{"num_hidden_layers": 8, "hidden_size": 384, "num_attention_heads": 4, "num_key_value_heads": 4, "head_dim": 96, "intermediate_size": 512, "vocab_size": 32000, "hidden_act": "swiglu", "norm": "rmsnorm", "norm_place": "pre", "norm_eps": 1e-05, "positions": "rope", "rope_theta": 10000.0, "rope_fraction": 1.0, "qk_norm": false, "attn_scale": 0.102, "bias": "none", "tie_word_embeddings": false, "parallel_block": false, "extras": ["capped logits"], "init": "uniform", "init_std_qkv": 0.0363, "init_std_o": 0.0, "init_std_up": 0.0363, "init_std_down": 0.0, "optimizer": "adamw", "learning_rate": 0.000834, "beta1": 0.9, "beta2": 0.98, "weight_decay": 0.34, "lr_head": 0.00678, "max_grad_norm": 0.5, "warmup_steps": 203, "schedule": "wsd", "decay_fraction": 0.32, "decay_shape": "linear", "final_lr_fraction": 0.0, "batch_tokens": 65536, "max_seq_len": 512, "doc_mask": true, "train_tokens": 595600000, "max_steps": 9089, "dataset": "wikipedia_en"}
MLP neurons of a small language model. Each row is named by its layer, matrix (down: output weights) and neuron, and shows model dimensions 96-191. Each number is 128 + 32 x the weight over its row's rms, rounded and kept within 0 to 255. Numbers have three digits each. A neuron's up and down rows have the sign that makes its largest values positive.
After each neuron's rows, "fires before" lists the tokens most often just after its 100 highest values on Wikipedia text that the model never trained on.

L3.down62:102119113116139156178158175160079167113127123138107154080098128035191128082177087159147081144127075114049130102089119106137153141124043093147177107147129143127129102121158196139096104194117040114138218131117104110095141224073120126114165093144144081120132170145121154181070106112127164166
fires before: "\"", " Go", " |", "in", "'", "i"

L3.down110:093110143132098101124062107138180163122159101168129075146091080078099122046112153138096129136137176114146157103155130128075172114081124123134144112144108140152151134128097150100149122092168118116097180142158095130109163167149151125058127132089166159102104102182082140155025163106166162105
fires before: " the", " it", " that", " as", ",", " \""

L3.down207:178116111151080160121141166132136096156175126118115151102140139114135125101092132098110129142094076150104146139156176120126104078086084150144127119104092167183102102150175069128059098087110193104109172120157114107123111069097154084136126097128108143101104132138172142090132107085096093159
fires before: " |", "\n", " ("

L3.down456:107130133113154116113137165129138135170079123144108124071151104129149119124109143123101164129131124075128117112192161171105168111114118115130169197113102103127122132073134135107086084132195078109115191124149102138061125101120124133136106140088143117176154105092113078127118114114135095113
fires before: " to", ","

L3.down90:129173060138168105160141080111142175089101104143114119072119081073180125103150169062123142167128163073109136125170147144122080093154120092117135194124111122156142126153147188030138144163056179117138128170163152111113110184126116100130137149089149130127084120162128136116074165091094181161
fires before: " |", " medal", "'", " League"

L3.down19:123157162117170111117122170146055108103074138144092114112133134131134135082115103129123065148137136121118197150065098191122149103146161135163109081126177107103058118178115204112145083114171106151100193162166160146099165142165141144104114127109121125148122107165149123130153102123165079151
fires before: "s", "t"

L3.down501:072139147125120099166121081118149118089145139131076118106109151093168170120100106163079091181149111153129154133058114067184147137161148058183173088116126077109177167108128153116119145131173094102107168082100118116087182114146100194148168134113110075157104070112151111151145133153094166137
fires before: " |", ","

L3.down192:146118172146085084163132075196131159072151171144122181169098084095168153122161122131139097103114128110133176080121139153133114183094111151117127107091129183109105169142099107153140121072145117123098137110164193131097127000109109102138142101153109160133078122097081138119131186108139132096
fires before: " the", "s", "ed", " a", " him", " his"

L3.down115:145199124133104108185107119198081117146188109136136111137104144157213160090080212108124098216090125168126149166068125147125080160113092090118184116052139089088151164126130152161100102157123111135133048164091201163194120121142102163118131126185083104164135160089109141095106106139137131139
fires before: "|", "\n", "|---|---|"

L3.down423:123099023117059095112102140140158142061129110125164151128094178104154120048093104083140108113139135121150166107098179127164105121120100052090094079190098104142120119110172135109103132065084196127199142094160168126097144090122167119177163129152103108118106071105114147167095113146156121111
fires before: "\n", "-", "c"

L3.down370:108176138138122153132172146081108160127101110111153097107091172139175127118178149167105127104137158160090135111148113128134052114163123048136119099129115067133122135141186087146171126113100189086150074166119146104149069062074202106097134063052146109160168121115071142135143145065163126152
fires before: ",", ".", "'", " on", "\n"

L3.down170:171153089070176115142141128116082121158154138160054149119088152152153072112200137116112104136123083104131116120127142156100065128099099145163128136150133150119107149144082094116134116113135052123142157110087105165148117132134150097159097115154145154124173126092163158205152108089116149123
fires before: ".", ",", " and", " in"

L3.down50:177154114069126125137185113169131120101091145087159144092177175163143094115094110123112123117112182141090103126122095150090152133131118156059154122106186065212130114143127153115105101179130099127106136178151145116197147233185098095139095120109154052157146114087166110086107125065134105135
fires before: "\n", "s"

L3.down473:136142150123109141152135119152077118073153130161134071142107125121152107103081124139128131205142053148186132110132133110080147191116101094136135139122170165133069137131130142142133093130111103145058195132167110134144147118158145146196066141113123152142147143154097140097167127122133139129
fires before: ".", ")", " |", "l", "ft"

L3.down402:092122003191171181138101074069148095048145103127122163130125186099154125199090101151127124136081125183134145129115090180159113084093128170185136083115120154164086090079112111124130141147130108130191123142134153092102126143097165090143132110100184134141122119099142117161169175090165165103
fires before: " |", ",", " –", "\n"

L3.down339:115101162170169185167112076122142108101149145129107148195116143110183126130129140112126114132134114135134147109087149098136071128160115126084102163141000106135132152141136137113144145074090148125153108173129152106079093000155146104151108118128127163176095111161170122085124144085157168135
fires before: "\n", " The", " A", " In"

L3.down162:093073092060133054110154161180141162180156123076141075120138099143176138072138128108138093193198122124118123072094120099149146062144114139071098101155170151084116106056097127209177136157174126108194121167157076139180086255160126139129105136139153089138109149066187137117088163119122095100
fires before: "\n", "-", " \"", "\\"

L3.down404:103162063092067165154117099152142120096141162107142161152044069184089155166113153170130140168110111155156136164115129088155135179119144066158180255127136163121172173154092128171127130145173150111127118136137118154125211138092124177122151159131145137103104145136027122134118161119112113139
fires before: "-", "|", "\n", "==="

L3.down316:137113255130125143124143118136141128136148125134133139098129111145125128118148128128122139145132115139133137130138122136124129150136129160106111132091091138122101109113115135128147112102136122147091114120141121156135105000145157138142113110102156095114162121146095121146120168115125114134
fires before: "\n", " The", " In", " A"

L3.down16:117136095175140211099068115100107086139120105161193110190142173088109142099148127103109105166101110132117103115171116086082144098122125128162100074137151107098108126121131156075108130092108172148149172129143152117110117024078151141134147164126104119091086132136148156132186134087110124086
fires before: " |", "\n", " –", " MF", ",", " FW"

L3.down231:166069152123127093136038101163125091093164134091097121163110094194063117146161136090133159181134174095125120112118131135100125154176124123085096180063140125098125089049171119154140140070158093109129106174135059133199144141123093139128116124174137147196137163093089103141204093072122100145
fires before: "\n"

L3.down151:101121139067181123140089156155090095095072112155147158134117184129117104171089119104121132167130146122118153119112118114153049104163119146155124114073134144126110148122189150172129110109142068076160133091107100193083147058096133117038129091133159134163050061150158125137147159158141151159
fires before: "s"

L3.down437:133135150133152174106101125151128175112150139074171206086132149122154188120176126162154144156149124143128110131134118102190122084100093148150181077134122181135099135136155161157102187115160186137050096081059121115092127136170248138138131142145146141146173130049145105119158145175152185144
fires before: " 0", ")", "\n", " 3", " the"

L3.down455:091133142094165167175148156127092116077138141115153140179110152151101106148112146093091108144086073138098126182114168139149058097117111099135174154088154154170135101112152116081032171160129139092117093197154096104060110051111129107181101121060141152105065113088100143147124064149099130130
fires before: " in", " by", " to", " into", " as"

L3.down381:100119165125103094149093102102082079099159132117124192133145062156139056140138038178079091099103138145167147138141122164102138125099120102097139110103138110103200124158094178122155141127079125117132134159084104164126196048103138161126081117127078074169127153078070120100095111099127092117
fires before: "\n"

L3.down509:110125124093137129106106155132116098133152165135112104083069110083185120089129102117143142154130141120115102151130093132077143136114046083152135091137151150127062096121144079159107116175152133165176185150169127195124102145082127140133182211124137109167135129100146132151083116096093123128
fires before: " |", " m", " –", " Mb", "\n"

L3.down407:102112132137091126103193109154152141108114162153058139168084151101125190114115123187132167175141157133106092136138111138133129133126209129041144175122155136137119071054145168130127117109156150091137112118186112082133133055057220119155100131076086117100187168138123193168145146175165134130
fires before: " |", ")", " (", "os", "ll"

L3.down177:185061146126168132106113126167142205107129129132117087063120159165080132086168177122107114138083087151122139088156123136154114114137101099123108154127129109110188087121158116209118133127124103096109131126109123107193085000088096119151159180109101051106130168086096101097101174170135147099
fires before: " |", "'", " (", ")"

L3.down11:146104110138122099087158140138114197142210075121136152131132125117115162166104104119126059094133148148093104121107137136095135094133130111188123153136140118072104091115118196192132105125115117150098148169107135103172211070125117063104099148161152233192123203092194098116155124162089147107
fires before: "\n", " ", "'"

L3.down443:175155126112120130148132140133117029110119102125141109156136114124173180119087165160137117105176092110088079202085087090162135142107146120095127105082111101159107169092180098173165120096080082043148186176156105108092116085107146085181103116079171120196085147157109150170085158058155116151
fires before: " |", ".", ",", " years"

L3.down278:102176076128096134098125100099154194082121150147136129152121140135121192114061135110116109149095177160138126138104118104144149106099140097175160191125079152126141141156101083110095153188136158105150109133084107046148146081151134158145194083057153137122138166151135115137175145111102149138
fires before: "s", "'", " Congress"

L3.down198:098084054152134094116095151077150135117177154160141131070157192121118134102172119119149094110123150161098093169190115107149131177166098117151107096126125133099124207173128131098132129149091104106093116119130161096079154191088126119107121135143162104132132137125104187116092176179116109116
fires before: " |", " of", " in", ",", " m"